config.toml
num_hidden_layers = 11
num_attention_heads = 10
num_key_value_heads = 10
hidden_act = "relu"
norm_place = "pre"
qk_norm = false
parallel_block = false
init_std_qkv = 0.0173
init_std_down = 0.0
optimizer = "muon"
beta1 = 0.95
lr_head = 0.00617
decay_shape = "pow"
train_tokens = 1096000000
dataset = "wikipedia_en"
MLP neurons of a small language model. Each row is named by its layer, matrix (down: output weights) and neuron, and shows model dimensions 229-324. Each number is 500 + 25 x the weight over its row's rms, rounded and kept within 0 to 999. Numbers have three digits each.
A block is one neuron, or neurons of one layer that tend to fire together. After each block is what it responds to, as a language model described it from the Wikipedia text at the highest values.

L7.down5:496493526491532495500492539538527473518516497520465528438503523493469511491497479543514500525527477533539491518483510533501472486513490478485484530469464479568508513512557480498523492479507488518482526512477523493468540494505506509472513504528503507506521486496496518465470496526503515529
L7.down379:481478478486517511498504498498492503548504482486426478505498496492517478478463501537515515458525473500488489436515546473490536487497500483527549449505482463486470508468510507488538516514537491533496536497473514496558539539517486488486507518515484521491497496482503517500469482536510489485
L7.down640:483478490498527499482483480493494497476521528519483485505481507486519512517509508491504469496443515530487526524507503533516528502510503515460495486517511501464467489509522463527514499490489537481421455473454507472558562538512486528492518472502494513468520492499496489507527503488547516477
L7.down717:483505482496474510487529529518463495433483513493493512498513529515507471469500543485499485451497453515537511527470500532438420507521515454480499523471452481525476496507514470497491495522499483469496473493540484470496512492480496490456493482501522499549548533495499479487450463493512497499
L7.down853:493504520506513457516499537496536474464533537521502524507496495480485483502478514503421514536467501484456523492542497505485466490571510495471570517481465449482501506477512446487511475467534541460494517498526456472497472513516533532521472486509488543537502530498525516525514508473496508482
L7.down891:478470525499469495505487508515524493526471527467485504507504478472514525428489489466526495463538501537482501456509493511500456427492510492496506509484509510512459491523513560527464477493483471490554533478517534475494498509474482496499500490516489516477531452484529484526492482550522513513
L7.down1558:498487489466485512527459502495498494499522481496495485527502454473468499505538518511498514504462506502485530497515488512465516467513489498506498509515450489486469490481544486536517490505518471501511467499496506457482493489510499537504526479478525548444501504513497435489480502505499531471
L7.down2297:505509492545528505504507502518498494505469461433483481527505535514481530536478486529504498499530504524491488563518506495448492482497496483516492495448532485505509526510484500510477454508453541496544508501485480511508498515490494513506491506472510499511525466481496466495482488481481545478
Description: Before a character's verb

L8.down1617:483427502503483502508467458521476498490521472439491473523479466518526474509497517470528531473507504498508492488494503472487448524513486478502541489489545487548497501486500481435456460543510481482477488445514480546495519545543469504450480458467513513510488493450521513484487507498497512508
Description: Music release and chart terms

L8.down2211:504490502492499470481561532481524501503525526507515490523444492477495501501501501447518485483482540535489487507482500476503503555456483470482505534495520508476496502509525468508516502529502501494524536469513489475498490485518505494523513478521507481509504489484527517526485454471511537490
Description: Military/aviation action words

L3.down326:473469521508468485509481503469462568482507523466485501510503515536519460489467489470439505495505499469486449507496490538506470479492524525499501508495479483533487530495523497516497501520458502508495518497489500540513490495499485558484534507475543536487487514496484487465524509513516500575
L3.down354:492501517502514471506446501490516502509486483456471500504543473505479487488467482534482535499493505496498517507496520514513571489492479447515497483506523474542513507475500468525495532512515525513444518521499441532519500539533498491490532450529523499511525520508556493503498480492496488506
L3.down1360:526482507511551481498488517465507488466475516489493486529498472493519548527538473509520541503535466522498551551525475491501500483529524448494470534482460515530515547515514468572525490512495468494498497515506504503460513506515488479538502465487478487437524459521497446494509534499501497513
L3.down1395:488485500482489489485511509500536526472523484533502505514494532504522497506498493492505535509492516516516531484535494500475526479516526463505501497517498547504476512527495516481542472522532532505485461512498474507529507471507513493522495470472452491553496503481547526503532511506525503519
L3.down1780:484510504531522488490475503531494460497470448502467519477478514485523478486481500480492451449465461467508534469510494514497523487507517486530494499503512546521511454514476484532465548491528482491540506478522478424525525518513527515543534505498505490528511501498458511517515512532459495507
L3.down1992:517527503544527536495547540498488499489474544482529506506519488489531488493509502495497516566473524533500486505490495496533453483514488508526485534516522526501456516491516481471512489552508511498524470506504466512462488501500496503481548504506512465502510535482554519546501535526460530475
L3.down2003:500511509479518524495498530495511513480509530483450484501493527534517470493492499482484487461504535495480519476525477505486527522469491537480496491508495535492463553522455545488444486489503523488497473478523497465535515509525491534496477490475494492445486486507474508517520496511500464468
L3.down2157:490480504460538520458482485485458474494497518510523459526519524519491485537459487512520484507558515484496519481480535480509508503498515500456507483477546476511471539489520480505486500476481499510505483459540512515525536474526488535493489479512517481518528526513559468507520509527523503530
Description: Onset of combat action

L3.down84:531501538570509431508486482531512526509511496526478479550473508468477500529539455474550492527556489477530544489527510537514495473492487463467505492459492494471469497484492486539467469480548509528491437500476518510527479531509478521465467519503526459527534508535459457504541478493459543516
L3.down957:509527496508484513482510502487552544542496499502507495523522539538513531516498523488527480526480510484468487470499522489517498457480482510538471536554562443486498531469480479484489490518476490507503501510522517501495503469507513512486484506472501527498493431517508497517488464506528563459
L3.down1264:464529495483575521526512491508505498550549477516458501475496514509508451480527496492499462497474509477516482493457483468448511480499515501510521452529523494468488493474513496535497504505524518476514461473533466505518535548487496496490531519500518523526468485518483492509499538482484520456
L3.down1436:508497503507511494478458438544531533472493547475474539489505451528526511501487515481472549483497486490498517516533491506486478462467496459540510520446525496502479488481527485499462475504522521526491506498511511468451493517480498519531509495537492503524513527491519443476511478473456516484
L3.down1496:486441464527507507508456538506498530499486489497523532477514484496521480471453524465492517520496488514519494489471524502505491522470462478508501491549495477483468536498452484459469496520512543472430540515481522525486533492473512503533515529489524496521505509449433512473494520493490512489
L3.down1701:507474516509519493492479505473522515528526526512476488487502523533466474472487515479462492490468511504483531482471510527510470548521500500505483496509506542519510480533494522484499475480473531536566498451521525484501503506535479509482509496484511483535442502473518506538471500467496465492
L3.down1875:515463507497509508499506481507506442485491496514477525528507540521520481459516485523502517519524486508503454522468517507528542485500509512500532500505486532497474506474467465488523517483535498557478444522501498533416520492524472497490473491521520488512491497516518525519494475462497556469
L3.down1952:503480519497518544519544537492488508499525512496483502496501511453502466490533517477464522464514483513528517510498535509492495490507492456498504515562510526509520455514543498486499477486492509505526493474477512507515450522509507486512498485489500479514456462465460526486529510524444505486
Description: Auxiliary verbs after subjects

L3.down784:452480432463466492513522525525523502522454548484476493485511512517542452499476524487489511496494493490477564510505507520534510525488547489512469544503449496522519479450527503526457494479488466483497486478524510525507532506494483467543500514508531507467472496541494481503508495499509535521
L3.down944:474510464469486450546533503550517517498483535483504491508513465505527506518533512473553486541546478503489514547527503497474554488500514543470498529537533492476450513496496517532469523493475503486543542530472449509482512471556530498490519482489487515535496533554512525520480520516482497522
L3.down960:456510512508550480507481503529582491493448498514539456509492506480507437523464498487533495547481512502484500496516431496513485470519495502491503497512540497462469515491500493548551461501518473491518492500494497499463508529549504533504475534498545476505487499438487469477491487522521487526
L3.down1188:477522483460479500478488502571470508530496503504486500491503524500509458496502484533483519499523543462517504486463508522509527473492494532473481515511516526485491461468535512501519501507550458495521476495519512525466475472556479479488500529512496520514456513500485504497500495529500496487
L3.down1484:492518464461466522490484493551473473479525511465497504556496469509466509484496511484492544481457520505476470490479509497508508521556425473512492474473504484502499489457502478500505479448502524497504503504524535447515490503486507458501513524517548479518491476492526490520494503532511464488
L3.down1561:533506473462491536501481489512503510497501541510475510489495458512500447523532554520525511497471560492495494497467507529453562510474452507467500480543476515477476504472501475529476508490453516477549489513463528536488508538502478523485495481455535513470497483453520513538499496474456517491
L3.down1888:465513494484462490523540486531514530484490530472509455511503517484508489521524495523532520504552519533458499473438494491482543538488469528469517542534541490491503476492486460517514486498492482460528504532487515488481503515516494522500499479503526487475473475494547525478535483524451476466
L3.down2171:511510510479515507539456527477504497479516510497527488495495544496511436536486500516518477528512534537464558519443474521447540511454490523480500492526494505519478490508481511502517479501495476492524490548517489516473528482492448511508490499443509500504494506476528509499501505549503519495
Description: Place names after "in"

L7.down480:513467499540492504499475479519536433485492500496458510475490505496485526487483480472445491508483524536501507500508494485504431491532526484547507494492478519543513514491468519517501492518524496538530489475486480531495514480515524474477455513517472485523530465463465528461551505496471499495
L7.down572:484482457499492535480518454451545504493490540469468514517507521518438512511521509496498458520496506527534494512504510529505491490454487511497459526519521509491471531476505446497475457495476495511520506467496510455523468478510489488465484497491490501465516509495446487453496505518492504484
L7.down590:489450464491522499512461514508490466498527531558490475537445486540491484476499513528490550496515515459515484504446507497551485491507480482482484495497505493543532463484484435487499486489484477499500560547508545486535547492488526501523462470484506498475498502510485528490460502503528497491
L7.down767:499485464555484482490520466446502504504483478523471476492454491503471457472505556451459458519518493482543529521490502500445510515492505443513496501490526530473463499508463480449507539478493496483486494499477528494498514467525502523482497520478508499531510511492498541484548536496498488478
L7.down1669:495481499494486509495520499520473510510481517523502500523502506526474488479438545479505512524477489508507470523514457496558499508499503497508495513496501487528534453522444501508510504544491514478484489514529481521515523528512503460516516494477486475521525496485536534500493499481492467479
L7.down1965:493481544499518536483436515485511522489495522513488486505487495543486493516494485544507570516491476494513526504518498504473517489477496475489485515461512506498442502504457553501535504465495447498507486471510507461497502543495430499460514470476482531467462537520509472506517471521518501482
L7.down1974:445548493545491519505498544490513483459502493498529496504483512476522491496499514511474518528464513478469473502514516486442507432479508518513505459501491524511515510476525454504557516550498519504535466498475497480494504409453474510519508551498493479527504531510505516486524521468488544462
L7.down2356:531462481509460525477456464508473478494452518507473502501471509552467513512515476483454417547503467506476512520516485475519491508476545518486509480506492476482511505526490490501486496517474512505518504510555481476512513551499514526515519454516531488461488503452485516495520522552546482491
Description: Before sports team names

L8.down932:463532516508508515525544516467472508513518538487494513501513498519513488479546515503488516497470482481492483526506507484459534544475489526538537515470474497538448496516508443475482509544482552512489432496482474522510500501513527500498477531479510500494482477470470520465515484512494471435
Description: Football match and team listings

L3.down912:504475530516503517518496488522483505463473513469489535528511506495469504508484442498504503485550493504440541508490511499519470479493485508478525560532480489509534541471507513513492482494508495530514494536450505476517465432524535485515484485518533479494532503498489459529475457482465474507
L3.down918:464503497491457510493490502478512501527493472474523499505490490561531562433545521490544516485495451532458468462492509482498517493508510509471470499527488527508511490481498462499511511538496517498495480535515439483538517515460496481499502488550470510492506520483512521466485487470473512459
L3.down999:510564500561480478474449521519497484523504491430518493551505496538546456482502481500511459475498511513426502488477493488487500467510482482513511467515475455494503455486459471483580509485543515469509505495465490516472519501512523524514478541501499486496486515481428539514440531523532527489
L3.down1464:487507459466502497480467504499472471521518512482477511521536535485506511516500478495548528548535461479512510514463493504526520480486552501500497498515495546495541504494484480530536504472481493503482508460451496486440502490521482515498497529505505486490520478496492542507483485523488495514
L3.down1853:496521463553425515480510491491524479489466488462500469482501520506514544502471528520465515497500474508498470519468467464476511493477498503540544492497472460531544511436462464507491510470521508481492516472506486499420521517527494474521539497524494477444539476510517520530508502521450514527
L3.down1916:482456484493508472475512477490504500526515466506517536448502507461526505482498502439470465475494528480448542487513504520516528474478487496470518530518551550525499476496469526467520537469506493494503517513527490492506498552478477511482541462507519544529531489497517497515463491500548482480
L3.down2154:455500521504502499539514517493513476496518540510511525492538498522449469539526479512508495479524498537513514460504471521493513507499545515485484483487498454482486475546493526501468515485494508548511489487490477508493510507459480471487524455541527493498483526495500510487518485468468505459
L3.down2472:465491505494508481519469503472523472508480500469490473508514508482489449475440457479525511507501492531495499512507527477481495508462469493489498497453481566465481511481514480481490495538501533580494491489468528520450487514504455472533474498462496506469485488549474483471529485490495509513
Description: Time-period phrase continuations

L7.down464:532480529557513484479534465512524481492475518487497464523459498493496456526501479475521525517513510538519522507478470545465505495468486500562499481495513513527531509511506481463522476532525537530460477480510527477505539496466466554471506469449497528466491493462475489417454525518502474489
L7.down1282:503463526570477497552498481508493473501500519538520514508520519531532482528499510465531497481487515475521516497484497550503497540530544502537459493509475505510472507511451474533502494496473536521533511490553456508488530469495451540474500439489477505478447491482501483523485511496500495485
L7.down1490:507510485556516487519496472465491509476560467496508492498494463501501489546500538514501510485531506523504494471531505515512517478489485486504549474515502523475516472529509540498473451525469480530529499506498518513463519488493508506498482481517541499528527526493506492443482500504458474480
L7.down1756:527483538518473503558521530511485472491483478481499493525531521507500519544453502495494494478497521483527475512527483475502470476546473471503509500458497469522500488474521496516462501465488499520550489491426474522576477523512473492472504477498522544493509516495500445533547547550485558509
L7.down1806:482483480482487514488526529528496472498514513472524488480506510524507490508489519539516521514435522502498496477438494514471454479565502460508465469547544467519474475489508514533485470499509519534505460513449481534534506476526528543463483559497528516544498498507487586502504502490536490479
L7.down2044:496509531523516550485497487494475526527478503506499542526522507486498457487497488482478523519530510542503489476540494536507544505493498537441514477510507477486466499524461522500476526517529457502499543490523462472478498510547520489515482483495453497502470551504503472472522474493511511486
L7.down2339:524514515523506508513478494466548454490527494525482532516523499470464504505489514526493469472492500547502520510496472454494513476511490492504511496533506526524517509463512495509515492500498494529488460507471472506483493516507459513467477503485482492524506525505518508526502501489496500513
L7.down2373:519467465455490473517468501504480479482537494486472512453450474461509462501534529488512506524518474508525492524532503546446499498519492511556551512509454537496476451549474506487498488518522513533513484508535501487508490525457518454517513499472516540506492506540490503537485497485462495498
Description: Release and region list separators

L3.down131:496505480514494512499498469505475508487512537498463488512508547485538485493524538504526503481514495502522564506492494513530517523494516478495463498514539485523525466484547457516548494485507467504496477508519518490498504498509502496468467526517445508516509471514515476499498519531511513502
L3.down243:511481500462505555459528507513514533514509533511499447493481504484501530502494522521465484515460488535468490499472448495523459481483467475514495508484494498492514482462505548470482509504520551464509511502550506535532482490489473467526497473505506505484526484560515514510471476538483503478
L3.down775:492504457479510525545470481463482498515530509517502528481493483512516516492497528488452507522470502483498490470495484497538516507508466480495505496529488508483505494492532497470483476483486498529487516465502468522537492472503487472493529515508514548514478482503515496492502517507479485485
L3.down782:508528497513507497493500512500519458471471501500468516508492491508505476455505510506522457489515570507502508521468496524481480501518515524473531529506562490500485445495464447513524518503497473545478479504503487513473514494534513496489445518524495505500472510510497511492463501484532534491
L3.down791:493472478475504491512491511531526551496481500485497523517492466518462503488523541510489510479508482472452487498448485513452508523499491486467556482528476490484487490481461471492463487456487500491524526516528474491495488484477501536472499491479500502510447471460501489533487522501506489490
L3.down1087:489486495506467479482535526542493498496507497494530449494518492491557469480518503522545455506485469485517454512478496523501524512468479524506524502509551467505511494479488503507553509477543529493517540495511480508525509488554436525549550516486514485445513476527490512512498505494496469530
L3.down1284:507504468480506488536505489489508461464481470544489495468506526499501510495487581502508480539505502499515557505466473494594500533557489493498482518489541505501483500505453501510493531504501494511503468531519462520485489516445511535498462502494515506456502500499497476480553505521530500481
L3.down1928:478499491523540478492495499544520503468510505509509490498480492501492481476506516518524503474522544515504519516454514516505509596461503507489541492503523522489464495516508465500502493487523510477471484484473535480454494512492468507507489511531488476484484492506486509536534536508489512498
Description: Clause subject pronouns

L8.down2241:484470505516507430511512486517516516500517470534495501499533528531502521466488474547510494507531498509497508540526489432477483512496453488505529533489472501529527470477490513512483553565497536502484479466475510510456472504494492442484492515496534508479485490483472505487516487548520476483
Description: Mid-number digit continuation

L3.down242:458508469515458497453510524519497510516506518479536496515482470494486492500456445501512499518459499492450513528494517496469473485523519531473492485509440498503527514510487480500508487505490554505501511579502440508503527441507477579483493471482514484534536498472495500476520460478476537520
L3.down377:508486521511479482480491457462476475504484499512508451474476506473491486500416472488526522542504539474479498471545501461498466508530498463507505481476522505495479502523501520525526465531486539526528540521517503494498527494506489486489500471444513476569502496456492510507533510478513479453
L3.down704:472510483509511506546461451499537539479512486489510477501496483478483523530488543480536531489477515491452453497504493497508555495486526505513509464504517514522486513497519535494482499491563477503494495491502462463500452490500462509508493499477513511490511492456527496513472476468472489467
L3.down864:480462513479565483456506529512486483544534543470492540503530520522530497544509532517527506467476532463475504463461514492504539463516491507491479531454514481490498535479493494526495450517491495499523503512437485476480524543515507456507497519446501494513503477507475501526525553478500505501
L3.down1424:523508499537507501497527517514497483500502459511513513490525518487517477496486441484466499546571512481504558481524553497482520514493527507446476495499516463539531476505518454470426510514503554513494482505493484510486526525485514544505504510545476535525526496524527520501553506484502520483
L3.down2089:458494513485518486493519485509515485499460532467523509508505468526474483556525458518469535498496518494430472552542432494524437503544468540491478520495487499519497532477499485547481495488519451494504500488529480538488470506482524473467512533476512467564528545489499502543511516519523525480
L3.down2360:510523536525470498474503497521500519491465506508553486470494531501506500472487519496511519504540530494538482470472496508536504527545522546486493492468489528545466481489515475472482481496534528522509436479489457506527502519528519485467465517494497541497504519510494505520492460506460476543
L3.down2380:474456443507524507524504439515484559511543496547480511519509511474507494500510517519527519523475499516516498561526504493465475479493530501472469515486469514510484495518509495543456501495471474486541515447514501484442507503497502535510486490496539510523498558487542498511478482470520499471
Description: Narrative event predicates

L8.down71:533485465472530502485518514476466434513528470511470497510498492462506491487539514500524521446515492523526530473502524457485541488495477497465515452517461496516504507462519502525517512512500499554473490530480511503500524501487532484510445508478509497469500507476468512487445480492502480510
Description: Subject before verb

L8.down1996:537506480528473543477494547515520479513447495543513509516512488498501501481488521488455488531467501518520536495515558493520514439463470522495503498499485508481486475489511534461495490450526481518488537470460479534500476529521480508498514514516506484499476509481522508492477495484515495452
Description: Clause subject before verb

L7.down227:544446491510527520503455477468559475489526474505491469544537453480512482512537505499492466453477493517509505482517540477476516514495505493509509483515525485500491475495516493518484508524498516522542561478498525506497490498499489503533514494508530496485503506505475495520509460494470488471
L7.down462:491469498547443543504538474502481492500449510461484513536504469490519492495506465435453475518492519517430551510502492471484502517538491509537470544481498508523527523479505479456507511521510534494520493442514485543445485533477465485511518487497519492530556495498520524506519480484496524519
L7.down825:456499558491491484527475462513529537527485494514556515518484512495447517480495555512497521513510468507545464511535549531511502459485471535521486478527496497551488525501478557538499528523509527490509508492510489488469463484509528483501521493526499502538510536572527530492528507492488475495
L7.down911:540556499494529530530519499500508519516496484461521495475489508522554500445500501541509461511485527525505510525482521563486533508507529527488504483450490494517521470475494545508529468521426518514508476487496503523521487451500471534506489465478494506538491509531474454501476515541502488468
L7.down963:484514506532483519477484524474486447499500456480485501497536503466499537522493533487498524489503493534532505466504506466474487529480497488530498441467471506483513492521478481493519506505489539467448557443467513486449457527494525448505526501508493470520480506446507507492481490443486525510
L7.down1455:473516472455533479494504518500496490533525517513499525502510473531513524559495493547467510456521511496474483521505508535502468500495490533491534461479511538472542505492481522503543524564483481503493491493504508483486477503510517515519490478472542493456502482488529469510529485514491525497
L7.down1753:501529530489512482502520497529477489521472477509547538518494519504531469564500473498473454529500494512460485550449474528492486466452505513505502462506523495476532545506503501514548517537494512476495498490510524484502497532500546488483500478478490503525506489451478509536470523495472537459
L7.down1897:511471523519506530462494523499514524489466497495527471522523486515549479557494493507479469558472501549475488518485503468508544522468527460557430488501516497459500529462478454533449486473485509477489560517487510489528496502514525521487542493480486536497541493521511484507527519507528564513
Description: Copula after It/subjects

L7.down699:487486481530466501480488529525470548455466474507512468478478543494534514532489480534480481446474470497471478491537490518508540533477501538532538516504469495512567505485484540567516559514502521532515480528515534487495486486568503496528531520529462475490508485497530488497496531501508485505
L7.down737:504522482471479531507483514489507524503494452490518471486467437530527516491512486532520517483497506478510459515545525505537531484494495455541528480487512494506498534508523495493491534496493493474496513508488450553507519494458517483483493485510502489548519469503513522477495493503487551459
L7.down849:475508471473474472468508473521527528437497530477537475500480508489531503520520482508516508537510495535508482541481501458486508526512547477542494536496468468503543525518534516483503546503509531483510490494502478490478490481480521531525487525507526486516495506482528472486498486536510474521
L7.down1377:474505463459502463484476551556516524524530476490504484509501493498504495486496494527490496482508468476532544458541495509512506573498436512527479465480437509555510489500465485471474470521499483489443483508497533498511482516500500495513500538509539524519472487534488478485540504468514502498
L7.down1673:493531495495482535547508502520510523527509478473480486506466508528509530472451521504463502520463437500497500482476460463506479482476497559503471535495498520529520507536502490553461490508501526509531485488481500500517479526487533490490520527497520482529438456490473557506496525512482478486
L7.down1937:499488513519509493533505514513526472468550522528500527464529507548484496502505478483531466505480464524563501564522529492535481508486457507502539486558515508503531502462527509491452512551503482507517504502455515486492510521506459467488484505504519508507412507554497472506487490538508507481
L7.down2194:486504491524535504435508498521513542534518504497481524512544522555513495475497526488496492501515447501511460507518474445469512501490484495534493450564475543509494487475474487508479459503554515534472521499504450508516521480543465487481502515519508495495485512506491512531474507524505510514
L7.down2447:506503533478479453497525483549487531502474518477528519482487515514522487468486478518502515505483451508497498505568480457487495513504520488505521530499523508492519513439481489513507483459490512499496463542472485463500475499506475491519480512512485500469480497516485512470494519472472470488
Description: Decade and century prefixes

L8.down2047:477491497536498569447469507472441500465508482478476493536556490503504520468531471483488520493492517502523465499501544547448526484500492528512447507467517519488521513485522506517505514525496524505475508529499520442481495539479469510490516511552484489521515495464501510465529481511521513489
Description: Predicate-opening verbs

L7.down241:461473491509541537438493532482481475471542468482505475522451529499506488455428442504518474527500512470514541510447477498502513502486522488451548537475537535525511534528473460502456506519502497510566488488469466493500486500495453486536519466500519508514482504518537473525544520501478477529
L7.down538:488494484480482466476477527513499477478485513501505524559492475525486453505551512532523487498525499489506525501498482512492500442520500469467539526490515519525481545479502501492470496506489492490499523567487489534515543511527494494497478475492529509528480506537514502510493500491491548495
L7.down1313:486507478508520541493501488498524535485502522466465469470503549499487492479505548513519480468478485458508514516490509534510461453504482514486533492501499497498547499460476479483517533515470464509515485505489504514526470468477495515533505533509533446457503543502532515498486518496485529516
L7.down1405:465489506536509469441509515514455529489496550502488505522478518486468493501472486495455476518469507488516502493513524468528484517482489501533518487458474462477500465532521544461473488509484521463474534500479555485503540513493472527510555477510477538530511459463484532511467507469460526514
L7.down1744:522477473503516520502475485527509513500510463508485575475528495477482465490519525499495497475497479449483532472487518489545457496501461496490494512498466505503483508507538468524532452456503550474506500491512501468469496477528487540507489511534451466505475518492472502552506563443487481527
L7.down2164:489514510501494519516496445493446460524588508500461511507504505534463498532509495514471462505510507504509509527508469494510486503503508472507482516480525481481504523490467514487489499457492512494510530556487501476529489541518503490511454525517504512479460535452547498490515510489506520511
L7.down2377:489530496465501508514503490506531541455545494483479469472488473485505500490499491509495499504506523532536479493511509512514526512447544481512497516518488500534521502515489517496442511491501550507516503453473472521494469519487490535454513546515492491487519514505481498491508513547493496558
L7.down2500:535549476506460510487500485468460516500495503503473537514457489553558517452471515461460512509501507480545518497527530495509489460483490508550477523505494458512496516481472493525472510458537517517518495480475504526492475509500467548471456495504511426471498517500518506500462548495509498499
Description: Subject end before verb